{
  "n_layer": 15,
  "d_model": 192,
  "n_head": 2,
  "n_kv_head": 1,
  "head_dim": 96,
  "d_mlp": 512,
  "vocab_size": 2048,
  "activation": "swiglu",
  "norm": "rmsnorm",
  "norm_place": "pre",
  "norm_eps": 1e-05,
  "positions": "rope",
  "rope_base": 1700.0,
  "rope_fraction": 1.0,
  "qk_norm": true,
  "attn_scale": 0.102,
  "bias": "qkv",
  "tie_embeddings": false,
  "parallel_block": false,
  "init": "uniform",
  "init_std_qkv": 0.042,
  "init_std_o": 0.00768,
  "init_std_up": 0.042,
  "init_std_down": 0.0047,
  "optimizer": "adamw",
  "lr": 0.00211,
  "beta1": 0.95,
  "beta2": 0.95,
  "weight_decay": 0.097,
  "lr_head": 0.00622,
  "grad_clip": 1.0,
  "warmup_steps": 464,
  "schedule": "wsd",
  "decay_fraction": 0.759,
  "decay_shape": "linear",
  "final_lr_fraction": 0.0,
  "batch_tokens": 32768,
  "seq_len": 1024,
  "doc_mask": false,
  "train_tokens": 294800000,
  "steps": 8997,
  "dataset": "wikipedia_en"
}
MLP neurons of a small language model. Each row is named by its layer, matrix (gate and up: input weights) and neuron, and shows model dimensions 32-159. Each number is 128 + 32 x the weight over its row's rms, rounded and kept within 0 to 255. A neuron's up and down rows have the sign that makes its largest values positive.
After each neuron's rows, "fires after" lists the tokens most often just before its 100 highest values on Wikipedia text that the model never trained on.

L3.gate345 [148 136 195 157  86 105  83 142 140 119  89 114 139 103 119  74 133 173 171 153 166 186 155 166  95 103  83 117 101 131 156  91 117  58 186 174 126 103 137 140 146 150 146 154 100 103 166  95 140 134  78 157  83 152 140 119  60 100 122 140 106 176 102  80 164 165 180 120  99 103  89 111  94  79 128 159 155 102 121 165 185 100 155 118 124 151 106 167  92 153  70  96 104 120 118 155 164 146 167 158 107 104 120 135  92 120  92 165 216 118 161 145  83 118 113 146  63  76 179 115 185 109 163 138 110 141 125 106]
L3.up345 [ 98 115 128 121  95 116 117 175  84  58 144 214 152 169 174 168 129 125 120 118 139  44 130 138 161 174  99 131 127 108 114 154 141 152 149 101 177 104 125 111 106 102 160  89 134 157 140 113 146 128  71 106 117 111  72 151 170 107 104 148 135 136 116 126  92 131 135 136 143 139 132 127  89 119 130 156  79  89 137 117 122 140  77 141 128 114 132 105 106 146 102 224 131 122 159 198 152  69 130 161  94 114 125 145 174 137 152 130 125 160 139 117 141 111 159  98 118 134 169 114 148  78 122 159 161 144 131 165]
fires after: " work", " f", " t", " s", " G", "un"

L2.gate66 [133 102 115 140  86 106  50 162 138 140 128 126 132 141 155 150 111 126 176 132 122  43 125 118 134  74 196  92 112 165 118 151  95 122 189 131 103 154 203 160 192  85 118 203 133 162 129 109 190 113 104 102  39 150  90 119 157  91 105  81 141 160 172 136 144 181 203 119 124 175 130 132 124 116 149 162 105 140 102  95 114 134 138 132 117 157 106 101 108 160  90 139 148  91 122 146 157 129 157 169  75 145 143 148 116 143 114 122  95  82  84 200  90 147  71 172 166 103 143 158 136  87 160 140  94 100 120 135]
L2.up66 [ 87 112  67  99 191 113 115 103 116 124 124 167 162  80  98 185 127 130 210 109 169 130 136 138 128 103  92 133 177 105  99 123 113  85 123 130 178 137 181  94 116  66 179 154 129 110 137  64 121 200  82 123 131  83 135  90 110 127  79 109 153 134  99 132 138 122  99 121  80 151  65 147 142 165 198  87 141  78  85  59 154 148 157 180 133 133 141 169 137 171 157 136 105 147 120 121 155 108 116 168 146 123 132 162 140 157 112 143 156 178 143 142 103 146 114  91 146 120 110  94  70 132 168 113 151 124 158 114]
fires after: " (", "c", "ic", " m", "–", " in"

L7.gate423 [116 174 139 111 141 153 171  86 157 126  70 194 134 109 135 130 124 161  77 146 100 108 132 150 161 109 115 168 128 100 148 157 146 146 154 206 134 110 123 166  84 113 108 148 160 114 111 139 134 123 106  94 199 141 125 142 171 109 177 109 174 148 136  37 198 111 153 109 118 155 143 147  63 125 151 126 105 137  66 120 195 116 101  96 113 153 192 156 159 120 129  78 103 174 166 176 138 127 146 117  66 150 132 117 166 129 160 113 160 114 116  59  98  93  99  85  72 160 109 112 110  93  90 128  82 173 131  85]
L7.up423 [185  84 138 144 125  65 170 161 102 103 172 115 145  80 147 109  95 159 174 106  99  79 150 115 127 156 154  93 130 132 115  90 163 161 128 107 113 127 130 118 114 121 100 164  67  96 108  85 131 103 118 150 131  69 135 140 164 142 163 114 125  92 116 151 155 170 127 151 188 133  86 107 104 118 136 103 137 100 159  44  89 135 131 129  95 131  76 117  80 141 166 139 118 123 175 209 146 150  74 145 112  92  80 148 118 116  78 120 177 182 117 115 141 117  66  98 141 173 123 131 141 138  78 128  55 172 101 140]
fires after: " in", " the", "O", " on", " In", ","

L4.gate381 [100 108 130 125 143 150 130  88 127 152 154  88  90  93 194 118 164 153 131 143 155 116 129 134  67 141 121 149 159 138 118 118  98  73 155  79 112 187 166 157 119  95 145 203 158 104 119  94  83 152 126 105 127  89  73 130 117 130 117  91 149  78 150 168 144 104 164 138  84  80 169 140 144 127 132 168 121  73 113  98 132 135 112  92 159 136 218 172 229  56 126  65 131 117 135 149 127  84 149  81 148 144 173 149 176 185 124  97 159 136 119 145 169 117 132 121 122 133 153 107 189 201 149 137  95 150 136  77]
L4.up381 [110 169 166 164 106 134 169  98 182 148 149 108 211  96 125 127 113 197 144  85 122 174 145  72 146 142 137 104 140 104 186 170 125 132 142 141 127 149 131 154 123 141  95 163 194 117 118 150 159 103 122 112 144 127 101  66  81 140  84 100 130 116 181  94  75 103 159  70 170  88 158  84 132  60 105 112 176 141 123 123 145 149 119 123  62 202  95 118 121 141 127 159  80 103 137 165 127 109 110 113 110 145 127  86  64 160 138 116 128 111 124  83 140 160 150  92 124 113 173  92  96  75 164  88 156 191  71  95]
fires after: " the", " T", " St", " C", " an", "\n"

L2.gate387 [140 121 225  69 171 173 162 154 151 110 133 177 102 167  98  81 157 172 109 104 236 164 142 164 111 127 113  91 179 109 119 156  99 111 140 103 211 108 116 104 115 108  69 137 105 156  71 136 135  95 139 129 123 121 112 163 129 144 153 177  95 144 126 172 131  97 105 128  58 135 140 173  95 105 171 157 141  95 106 152  95 148 166 133 137  92 124 108 132 159 120 135 138 135  70 143  73 148 123 138  93 123  97 165  69 116 122 133 113 172 182 187 133  95 130 150 122 160 156 136 101 154 109 115 118 136 100 121]
L2.up387 [130 105 153  74 135  96 110 151 162 130 129 193 209 169 165 103 174 149 146 162 156 135 114  89 169 155 192 136 138 125  78 143 107 122 145 154 129 210 118  79 133 132 131 109  93 162 163 107 112  91 155 148 137 172 158 132 152 173 142 150 109 134  88 163 126 159 163 122 114 151 135 136 122 153 122 144 153  74 110 156 151 107  90 144  89  77 160  62 114 110 169 133 103  78 143 143 148  71 118 173  86 125 157 128 107 175 181 145 137 113 140 119  94 112  63 117  95 175 122 100 172 131 144  87  73 149 147  73]
fires after: " V", " f", " F", " inc", " gu", " v"

L4.gate77 [ 68  65 176 133 115 120 145 107 183 129 117 158  80 125 149 163 137 167 125 143 113 143 152 131 216 150 122 201 122 129  89 160  92  96 163 188 137 133 161 143  94 100 107 143  98 131 121  46 117  88 118 126 109 111 132 183 126 133 143 170 146 110 139 141 156 131 126 111 114 108 133 116 112 107 125 198 208 117 145  86 188 147 104 147  95 152  89 113 147 142 201  94  86 149  78 168  70 125 155  86 113 126 142 148 164 145 166 136 148 140 105  89 103 157 121  94  85  86 114  90 122 158  72 113 103 167 162  93]
L4.up77 [134  54  81 165 145 164 158 137 185 129 104  55 150 114 123 116  98  95 132 234 103  95 166 138 147 138  80 192 149 146 115  96  85  97 118 123 107  83 164 134 109 171 104 145 107  51  93 150 146 114 142 108 128 150  86 130 211 147 170 159 162 148 136 144 142  99 121 123  78 170  70 128 107 166 160 161 174 155 164  85 112 187 165 108 144 132 117 120 117 152 122 100 101 120  90 142 145 101 139 131 144 159 143 150 136 146  92 157 195 102 129  58 134 153 100  85 113 115 113 158 142 184 136 131 102 110 151 144]
fires after: " am", "U", "A", "O", " n"

L2.gate357 [116 131 113 115  69 212 103 135 166  89 126 142  90 101 100  77 160 100 120  99 141 160 135 142  89 122  97 114 100  86 118 209 105 125 191 158  75 139 148 158 105 152 111 197 172 157 112  87 141 111  97 106 114  94 153 150 122 134 129 158 132 138 109 179 166 104 103 103 147 182 104 134 105 223 172 141 126 122  79  88 170 130 114 147 170 159 146  97 157 137 128 130 106 153 145 129 111 173 180 128 102 114 178 109 132 131  97 109 217  98 115 120 196 124  93 119 112 122 125 158 187 103  73 111  69 143 125 105]
L2.up357 [112  99 107 147  93 107 105 102 100  91 122 173  90 121 134 104 141 122  68 125 102 100 121  94 127 125  77  69 164  75 115 129 138 162  84 102 186  98 127 142 134 162 126 163 127 174 118  91 145 113 122 165 148 150 133 147 108 133 167 140 122 144 108 157 157 133 117 126 156 179 115  70 196 152 152 121  95 224 105  97 116 162 119 198 140 113 129 121 107  78 169 129  71 114  54  52 128 141 170  86 123 162 134 120 115 166 154 165 144 133  74 115 133 139 161 173  82 130 154  59 144 132  90 144 129 148 165 124]
fires after: " Con", " F", " B", " Le", " M", " R"

L2.gate296 [117 109  79 119 166  85  70 140 110 149 102 143  94 154 180 156 140 106 159 178 122 142 169 144 127 112 135 150 120 189 175 128  96 185 151 157 172 143 127 125  92  66 134 126 143 159 104 153 109  98 176 117 158 151 127 144 153 111 191 110 102 150 146 142 161 108 124 158 138 175 142 181 100 135 100 134 145 110 146  78 119  26 144 133 160 162 125 136 164 138  99 145  94 115 189  81 105 119  80 127 166  79  82 145 150 169 178 131 128 112 199 141 118  76 183 106 130  90 203 119  95 106 128 117 148 163  99 119]
L2.up296 [116 151  95 152 142 160  81 105 169  79 199 115 153 129  93 131 114 136 130 107 144  65 126 164 172  77 113  80 129 171 114 127 142 135 174 157 131 100 110 135 136 102 184 169 154  95  93 166 128 116 109 108 132 121 148 111  97 132 138 132 163 125 158  81 121 142 109 170  92 129 120 129 100  99 124 141 165 180 175 103 129 124 141 168  70 155 102  99 158 165  81 171 140 143 207 164 203 157 103  82 126 110 144 127 109  94 192 102 157 121 139 134 156 177 137 121  84  80 129 158  88 113 105 141  95  93 146 138]
fires after: " h", "C", " S", "H", "u", " H"

L7.gate443 [101 140  96 126 149  71 184 138  77 137  99 150 142 116 108 176 136 132 168  67 142 152 113 119 164 129 125 107 107 135  86 197 138  96 135 110 110 158 100 232 144 112 123 181 142 126 145  90 181 186 121  63  74 116 112  67 112 178  99  97 162 148 144 165 179 133 174 175 101 150 142 138 136 190 165 103 117  94 155  83 173 101  98  76  70 144 122 166 184 143  73 167 120 140 127 104 161 166 187 131 113  90  75 155  97 146 139 142  84 132  89 139 128 130 165  60  89 137 116 146 141 136 130 169 141  68 106 112]
L7.up443 [ 90 146 151 110 119 125 181 138 130 118 170 121 101 167 120 122 166  97 132  98 124 133 213 126  73 132 174 158 129 169 112 167 105 184 169 111  90  75 146 115  68 109  85 117  75 104 112  82 146 103  82 164 132 172  96  98 130 169  76  54 137  66  91 132  91  76 160 177 100  82 129 138 107 164 137 140 209 153 172 136  62 167 138 121 184 135 153 105 143 109 132 114 154 111 123 171  83  74 108 109 115 126  96 136 155 107 147 135 119 143 135 146 122 117 125 116  89 161 107 116 135 205 183 113 126 153 137 174]
fires after: "A", "T", "I", "S", "C"

L9.gate92 [133 101 164  77 105  88  79 115 149 102 114  78 181 154  79 113 121  94 107 139  96 118 136 136  96 157 117  99 151 186 121 163 148  96 168 118 131 135 113 113 109 167  97 104 135 209 107 139 108 124 102 127 139 111 170 138 127 113 108 120  76 159 131 109 175 104 163 115  52 110 180  87 117  90 192 118 124 168  84 157 120 100 158 143 100 124 169 132 175 106 154 102 173 117 172 162 114 146 133 154 136 124 175 151 125 159 106 155 123  83  85 142 159 130 103 136  79 152  80 172 190 109 142 122 129 180 120 144]
L9.up92 [137 162 101 124 108 151 121  96 188 155 124 140 134 104 105 121 130  45 118  86  92  72 104  85  67 132 144 127 107 126 127 127  76 135 158  79 140 100  90  92 131 146  87 133 105 128 136 111 169 188 151 125 121 128 128 131 131  80 119 138 104 181  94 118 114  61 124 163  89 122 138  81 130 101  84 142 117  59 161 158 123 159 175  64 104 164 189 206 106 138 131 126 135  99 147 136 122  96  86 103 131 142 142 146 115 167 102 162 126  91 133 141  63 147 103 133 117 176 137 116  83 129 161 178 162 159  60 132]
fires after: ","

L11.gate351 [ 97 150 165  81 118 167  67 126 149 148 148 142 181 138 146 103  51 177 110 127  63  63 165 201 116 133 111  52 130 121 175 195 131 159 123 153  87 142 117 201 127 162  94 163 105 144  92 166  82 149 143 135  91 105 122 175 120 115 118 169 151 152 133  57 128  65 108 109 111 116 168 146  86  88  97 156 182 127 165 131  98 113 109 139 138 164 138 133 151 125 158 151 125 158 141 114 170 176 109 169 168 129 105 157 122 148 154 107 171 100 195  93 133 118  96 105 149 122 139  87 163 149 160 130 102 135 146  55]
L11.up351 [195  89 173 167 105 137  74  98  82 156 108 151 203 185  85 130 106 126  80 113  78 161 157 155 116 126 203 169 133 136 155 148 151  63  92 171 129 167  88 131 109  87  69 129 179 107 155  65 157 135 143 127 165 135 158 132  97 114 177  64 191 170 156 101 124 104 163 101 142 168 124 176 107 102  98 166 125 105 132  94 164  94  95 154 123 167 112 169 127 160 153 214 116 128  94 130 142  80 148 145 137 100 124 157 159  89  74 131 145 126 162 172 165 117 153 111 108  77  93 157 165 138 122  87 102 101 175 106]
fires after: "\n", "t", "-"

L7.gate339 [103 125 131 112 115 118 102 124  97  68 139 157  57 100 118  84 161 148 184 164 122 119 155 120 133  52 146 146 100 109  98 128 187 151  97  97 142 172 142 121  92  96 183 123 135 156 163 127 138 113 145  82 142 108 169 153 155 131 135 119 126 184 179 155 143 126 146  85 153  51 143 131 192 154 145 115  82 132 103  86  93  95 123 142  91 147 141 128 163 141  97 193 123 102 110 178 162 153  85 133 112 124 110 206 153 122 118  54 139  77  95 148 201 130 107 122 123 132 133 113 205 110 139 120 139  78  99 145]
L7.up339 [113  18 140 175 161 129 128 101 111 170 133 104 128 119 189 141 126 189 148  85 141 161 105 128 127 112 139 113 152 117 154 109 118 150 112 141 131 137 106 104 152 156 113 142 151 121 143 109 111 147 134 158 155 118 161 109 172 103  70 127 122  94 141 124 124 110 132 155  88  96 145 147 231 178 105 142 141 126 117 160 114 205 201 115  71 150  63 118 127 123 131 105 115 182  52 141 173 143 138 126 153 123 147  89 181 128 141  82 144 123 105 114 146 161 103 119 114  68  91  71 121  87 160 136 156 192 139 167]
fires after: "\n", " C", "ic", "c"

L4.gate263 [ 97  95 105 184 153 158 142 168 133 105 154 105 147 142 153 128 113 131 146 119 137 133 137 110 123 121  64 157  84 111 117 152 148  88 175 118 104 101 158 116 126 126  99  93 128 175 183  49 143 131 107 121 194 142  70 153 141 142 162 163 114 130 119 129 154 179 105 169 160 106 163  61 134 146 111 150 100 166  28 136 197 165 120 111 141 160 163  81 198 209 119 123  78 143  90 129 182 130 114 127 144 108 110 168  81 156 104 105 123  84 131 160 132 152 141 113 132 174 165 103  77 101 131 142 152  90  85 100]
L4.up263 [161 133 139 128 137 117 114 106 131 143 152 107 121 128  78 166  99 114 147 136 110 101 132 205 135 133 216  79 124 141 165 142 132 128 117 113 120 111 133 140 150 158  80 146 130 141 113  95 117 135 130 123 108  32 114 100 137 149  92 179 118 100 149 208 174 125 147 103 165 161 131 159  97 143 123 112 119 107 137 192 130 140 146 203 137 103 153 156 166 154 202 131 120 121  98 154 130 155 173  79 112 156 127 115 173 171 117  95 133  81  97 155  72 149  92 164 137 167 115 132 183  39 107 134 137  67 166 122]
fires after: ",", ".", ";", " that"

L3.gate239 [165  85 139 152 191 119  64 202 126  87 125 112 122 144 113 115 203 145 137 137 103 112 195 174 101 148  75 130 131 163 125 112 154 109 140 132 168 169 110  86 163 126 107 111 166 169 124 141 180 111 125 116 178 137  54 147 177 108  82 118  79 151 145 176 105 139 136 107 173 111 152 125 128  66 123 120 149 113 117  72 140 171 134  66 222 163 140 153 152 158 154 107  74 142 164 127 151 109 111  93 114 132  90 118 136 161 107 142 121 115 117 112 126  98 135 179 169 121  71 183 136 133 169 192  90 100 138  54]
L3.up239 [154  38 111  94 121  76 121 143 132 130 153 130  66  97 112 148 116  86 170 150 130 145  86  97  96 151 112 127  86 105 102 144 112 188 137 111 147  98  81 147 100 101  50 153 154  74 121 142 160 103 115 127  95  78  99 123 131  98 114 220  96 144 178 133 114 119 163 125 111 112 207 169  95 104 121 126 134 144  96 111 111 129 146 144 159 138 149  90  99 113  91 124 110  93 106 159  93 122  69 127  96  82 119  90 180 121  71 154 121 155 175 157 125 117 119  94 141  47 109 164 138 147 144 158 144 142 155 128]
fires after: ",", "A", " in", " wh"

L2.gate346 [ 90 101 156  90 145 117 115 197 153 151 130 113 125 153 108 164 143 139 128 106 132 186 162 120  84 110  99 137 129 142 116 208 140 104 126 110  70 164 132 147 127 121  84 159 159 126 156 168 114 139  74 101  92 117 166 123 146 125 120 113 122 146 140 108  91  79 157 129 103  99 113 145 125 163 154 121 115 110 114 165 103 128 209  76 133 135 186 118 216 216  94  94  82  96 150 141 115 166 128 169 126 137 149 105 112 176 128 120 139 119 135 110 131 132  79  90 111 115  71 147 141 165 118  39 138 128 146 107]
L2.up346 [162 146 130 172 160  82  96 131 142 169 154 130 155 201 138  42 139 121 147 121 121 143 171 137 107 136  95  85 157 167 128 140 135 175  51 124 153 126 114 131 137  96 127 146 147 127 153 141 114 184 144 162  98 100 135 132 178 164 142  69 128 150 156  74 135 143 165 115 119 159  93  73 106 170 131  83  56 143 141 123 112 171 165  78  77 109 136 133 158 147 158 154  92 175 179  77  88 189 162 125 117 147 135 101 117 152 127 133 133 164 128 100 118 173 143 113 139 131  97 114 119 179 184 106 175 129 151  90]
fires after: " C", "E", "ou", "A", " G", "Z"

L9.gate479 [ 78  84 126 165 125 134 136 142 118  93 113 131 142 141 115 128 173 115 246  99 139 119 109  89 149 152 120 110 175 125 125 194 160 179 171 127  84 120 161 161  75 180  77 144 151  91 106 169 111  83  65 107 171 145 121  82 120 133 136  93 113 164 116  89 195 172 121 142  62 102 182 123 143 173  65 135 119 174 142 124  81 146 123 162 144  81 144 153 152 105 120 195  94  96 143 159 139 140 157 137 154 126 138 184 114 140 136 120 123 114 152 119 174 108 153 102 126 105 137 148 192 154  90 110 124 111 136 139]
L9.up479 [ 86 110 141 107 114  84 139  87 137  69 117 163 126 157  82 125  61 101 161 128 105  59 141 154 148 149 129 105 101 117  50 136 160 133 131 139 143  89 124  67 198 171 151 191 101 137 147  89 145 135  96 138 179  80 109  54 112 196 175 135 116 154  25 111  91 139 135  92 109 134 165  95  82 127 123 146 140 170 117 116 118 106 115 129 117 117  84 155  91 123 158 146 152 105 112 103  93 131 131  93 126 130 100 106 142  68 122 112 136 160 176  91 123 136 130 116 126  94 154 140  78 133 114 136 183 115 105 120]
fires after: " f", " B", " d", " D", "ld"

L9.gate148 [ 85 102 140  95 107  87 151 179 128  76 117 172 112 144  95 141 167 114 177  92 131 164 137 123 121 101 149 119 130 139 129 184 185 121 123 125 141  95 211 157  58 133  54 109 160 105 143 176 169 106  97 120  80  83 179 181 118 142 176 155  90  90  86 116 137 137 120 102 143 156 229 128 122 128 178 125 141 156  99 153 107 126 131  81 146  90 110  97 178 102 118 131 110 117 119 145 168  81 112 125 102 165 116 116 109 149 158  54 143 138 123 133  99 161 111  92 124 108 156 176 166 142 119 144 110  86 107  92]
L9.up148 [ 64  64 126 122 173 155 192 134  86  95 170 176 113 177 123 131 120 141 143 175  71  98 102 107 152 120 131  64 116 125  81 157 154 189 158  73 136 135 105 106 119 103  79 169 136 149 193 169 138 129 150 119 130  96 141  97 149 170 142 205 136  58 118 188 135 135 140 116 138 113  85 122  80 144 123 149 156 166 115 178  94 116 109 123 159 114 184 124  81  95 170 148  89 110 157  83  98 130 140  94 112 107  82 117 101 171 116 198 137  89 173 117 118 132 191 163 144 157 136 128  86 153 137 132 175 147  90  93]
fires after: " F", " B", " f", "B", " b", " ["

L3.gate99 [166 149 134  90  78 145 151 169 159  75 111 165 144 105 153  95 158 181 128  93 111 129 120 167 193 142 110 197 128 164 130 108 124 134 156 124 106 136 104 160 180 104 125 166 206 136  84  92 125  95 142 126 123 139 131  95 144 113 116 102  98 184  75 169 152 134 170  96 118 119 125 155 104 148 150 123 168 133 117  82 102  89 160 121 118  89 113 102 127 128 110  75 137  95 179 204  84 124 140 158  86 107 108 106 130 175 110 132 133  86 141 101 150  66 133  51 122 126  94 130 123 124  83 128  73 187 151 151]
L3.up99 [196 170  89  92 108 177 142  66 146 131 124 192 161 146 142 153  86  56 169 172 147  94 132 108 144 122 151 109  90 143 207 120 134 123 123 123 136 124 121  88 161 143 151 120 114 157 135 146 157 123  87 117 125 157 120 107 172 126  78 122 144  83 106 171 112 160  90 113 131 206 145 141 100 113 168 138  70 106 120  53 102 170  98 141 155  84 115 123 146  71  83 142 167 142 155 150 102 108  87 159  93 144  91  94 130 103 126  89 112 147 171 101  94 138 136 159 163 147 139 158 106 176 146 161 150  87 104 142]
fires after: " bro", " the", " f", " O", " s", " Pr"

L3.gate259 [100 127 162 139 165 155 122 199 156  96  98 118  98 128 133 126 178 150 110  86 140 178 113 110 191 122 160 150 123  96 156 170 107 117 129 124 122 149 125 136  81 107  51 134 137 132  91 151 168 143 166 117 120 155 118 165 138 159  73  71  65 119 103 137 126 115 143 148 160  90 139 126 102 112 130 134 100 115 166 125 118 129  68 103 137 101 155  89 114 151 156 135 103 102 145 159 152  83 176 236 125 155 106 100 147  90 128 125 139  86 141 106 198  97 138 134 180  91  15 105  79 105 101 106 159 117 128 108]
L3.up259 [119 127 132 162 140 120 138 140 101 152 133  99  91  96 154  50  86 149 185 100 154 141 161 151 119 156  88 161  97 120 177 134 110 101  85 142 135  44 152  88 124 100 120 169  87 147 169 148 133 109 145 109 157  97 154 143 185 159 152 105 150 113 147 182  33 123 126 113  93  98  97 201  79 164 152 168 172 117 135 116  93 105 170 126 152 131 159 113 166  92  99  90  77  58  97 140 153 108 110  91 138 146 129  81 126 181  98 117 141 119 125 132 140 125 145 131 132 167  82 149 114 135 134 142 166 134 120 143]
fires after: "A", " am", " O", " Sw", "E"

L9.gate75 [126 129 173  61 165 115 108 208 137 115  72 166 145 136 149 114  88  96 174 126  71 115 198 131 121 109 167 197 126 101 103 156 129 137 188 142 143 127 168 116  95 115  98 112 129 185 144  87 157 112 127 147 180 107  66 169 109  58 135 164 118 112 121 105 120 108 153 154 112 106  77 157 136 103 162 141 163 114  78  80 148  97 115  79  87 149 159 134 191 180 123  77 179 134 118 122 128 138 161  98  61 159 109  97 108 144 110 138 102 110 149 124 122 111 127  91 101 117  81 135 115 135 166 157  57 151 138 110]
L9.up75 [200 104 142  97  99 109 137 123 145 160  95 122 148 121  88 155 128 115 144  91 110 110 120 149 101 137 125 163 120 154 160 148 126  86 152 199 146 178 137  98 137 136 165 169 161 138  74  92 137 107 144 161 144 102 144 149 174 108  95 116  86 139 154 106 151 128 161 121 155  98 183 101 116 132 125 159 129  61 168 114  82 168 156  95 121  64 131 115 208 166 181  80 158 158 137 118  74 138 100  87 125 132 145 127 196  98  85 128 142 112  96 146 131 176 132 153 110 143  95 149 134 103 192 111 124 161 138 156]
fires after: ","

L7.gate392 [205 117 106 111 106 140 135  84 128 102  94 131 102 150 105 118 133 109 144 135 128  92 115 188 119 135 114  85 153 165 211 155 115 121 148  92  69 111 131 107 105  99 102 121 122 157 167 154  93 152 147 122 114 100 106 208  66 111 139 136  66 104  70 134 137 124 126 105  76  86 183 124  97  60 128 130 176 102  78 119 137 136 179 149  84 136 155  97 162 128 105  97 179 155 166 135 151  80 148 143  91 100 179  46 128 114 180 144 118 127 167  88  74 146 141 144 175 105 130 127 131 148 125  90 112 128 159 126]
L7.up392 [156  90 166  57 122 177 103  77 125 121 123  90 122 190 122 122 144 167 163 127 104  79 185 159 124 115 154 115 118 156 153 119 106 181 112  81 103  95 148 108 118 198 105 138  92 117 173 137 124 123 135  63 116  92  40 143 157 119 124 141 103 146 158 123 163  75 143 134 111 111 110 135 130 121 140 138 127  95 126 116 129 138  54 151 109 206 119 100  90 157 171  83 126 128 160 147 108 109 122  83 114 138 144 151  94  94 112 159 157 151 102 156  72 102 184 141  66 141 108 148 184 145 205 122 118 114 102  70]
fires after: " \"", " (", "==", ",", "\n"

L9.gate216 [117  66 145  82 106 147 134 130  85 105 121 115 141 149 118 113  85 173 147 180  71 132 157  97 129 108 120 186  86 145 134 166 174 135 148 121  98  71 109 122  97 131  22 139 179  56 135 147 154 155 152 142 113 114 128 141 121  98 118 125  92 160 101 143 153 129 141 192 164  60  99  96 166  67 137 146  90 194  64 183 134 141 152 193 124 193 138 122 144 172  79 123 159 173 132 121  95  56 124 140 104 159 147 137 132 104 153 113 179  87 102 104 144 121 176 122 125  81  73 151 143 120 153 100 107 130 149 135]
L9.up216 [183 108  99 100 116 172 175 199 127 120 181 130  94 132 160  80 102 145 128  82 105 149 208 172  92 143  72 146 128 135  87 124  90 179 106 144  99 164 111 188  76 123 165 204 163 108 167 115  64 117 144 169 133 111 158 136 137 136 100 169 122 119 165 149 162 164 138 136 128 143  39 117  84 131  69 141 105  88 162 112  86  99  98 164 135 119 167 138 118  94  85  95  61  70  98 118 161 119  89 180 103 137 147 117 135 116 102  76 164 167  96 134 131 166 143 103 112 125 111 146 177 167 127 147 163  94 128  89]
fires after: " K", " G", " I", " h", " L"

L4.gate19 [136 121 133  97 108 104 171 190 136  86  79 144  86  56 153 115 122 174 134 151 139 130 125 146 155  96 132 188 155 173  80 127 157 166 160 124 116 123 108 136 133 142 174 131 165 165 175 142 122 127  74 121 137 106  98 167 131  87 133 139 117 137 126 133 112  57 155  77 155 128  67 162 112 168 125 154 114 147 106  69 135 100 129 194 123 198 132 133 142 149 109 112 152  78 146 162 125 123 178 118 113 122  95 180 125 140 146  65 102  30 163 101 107  93 122 114 118 135  74 140 147 140 107 108 124  98 123 116]
L4.up19 [112 129  93 131 132 110 167 143 156 196 122  88 124  72 130 146 136 121 124 175 165 113 117 185 105 148 113 117 147 130 142 121 149 120  87 105 158 119 161 153 190 149 149 105 151 139  84 121  83  93 139 188 136 123 110 177  94 115 194 139  84 177 192 139 159  72 134  88 134 121 126 104 142 137 128 131  94 120  99 124 139 147 128 192 119 116 121 128 120 127 105 127 106 152  85 106 127 168 121  95 139 182 153 155 132 182 126 141  79 144 119 116 227  92  95 119  51 145  97  95  52 134 125 181 113 147 147 162]
fires after: ".", ",", ")."

L11.gate81 [115 121 187 151 100 139 132 112 158  81 163 177 115 114 106  80  99 165 131 104  85 159 110 127 132 151 139  78 193 153 178 205 124 142 128 172  85 127 146 151 137  80 133 124 127 166 169 150 101 177 156 130 133 116 164 161  47 141  70 174  87 171 156 114 140  78 127 136 133 119 215 158 127  70 116 133 156 136  97  97 134  90 159 121 100 113 133 120 102 169 153 100 109 159 114 168 100 120 118 151 123  97 121 147 112 168 113 103 176 166 119 100 135 139 116 152 149  56  88 194 160 130 144  35 117  83 128 105]
L11.up81 [126 100 111 126 111 134  97 106 147 168 171 105  93 142 208 134 127 111 155 133 106 144 131  88 135 113 161 137 132  71 205 134 164 123 131 114  54 100 132 117 180 156 108 132 192 171 165 125 172 129 157  86 149 127 144 112 142  66 114 158 131 125 193 141  90 151  76 127 117 102 146 153 101 169 150 136  86 159 146 121 136 141  75 120 104  92  97  97 101 137 119 146  86  97 154 129 133  91 198 157 161 132 172 112 155 120 159 126 163 145 117 131 151 113  77 105 137  60 103 130 189 121  73  22 119 180  79 123]
fires after: "\n", " ", "-", " ("

L4.gate357 [162  90 138 116 147 139 156 173 170 116 114 141 150 163 100 101 104 134 160 112 103 127 104 128  93  96 191  74 124  96  91 171 131 187 122 103 133 106 155 155 105  81 120 174 137 138 141 110 107 147 200  98 184 113 181 184 128  79 127 112 181 162 116 134 137 136 150 131 148 115 146 118 148 150 104 133 133 149 133 186 100 115 119 118 115  90 169  81 112 164 173 205 115 144 142  65 155 181 128 149 136  74 131 138 150 153 135 108 184 141 138 153 105 148 132  95 114 107 145 107 142 151  71 113 130 109 131  91]
L4.up357 [ 97  87 154 130 135 179 158 178 114 145  99 106 102  76 121 106 110 105 103 173 112 145 143 113 101 125 125 148 183 101 151 144 116  99 125  81  84  85 183 122  78  98 108 130 145 127  86 150 133  99 152 136 124 145 120 136 162  64 150 135 157 172  85 107 118  89  86 180 142  74  92 146  77 133 120 136 143 145 115  98 102 123 169 189 142 149 102 134  83 103 139 121  95 138 135 144 159 114 172  97 139  86 145 127 145 182 158 143 163 149 118  76  83 127 104 121 131 111 164 131 160 157 139  65 120 101 113 249]
fires after: "\n", " (", "ph"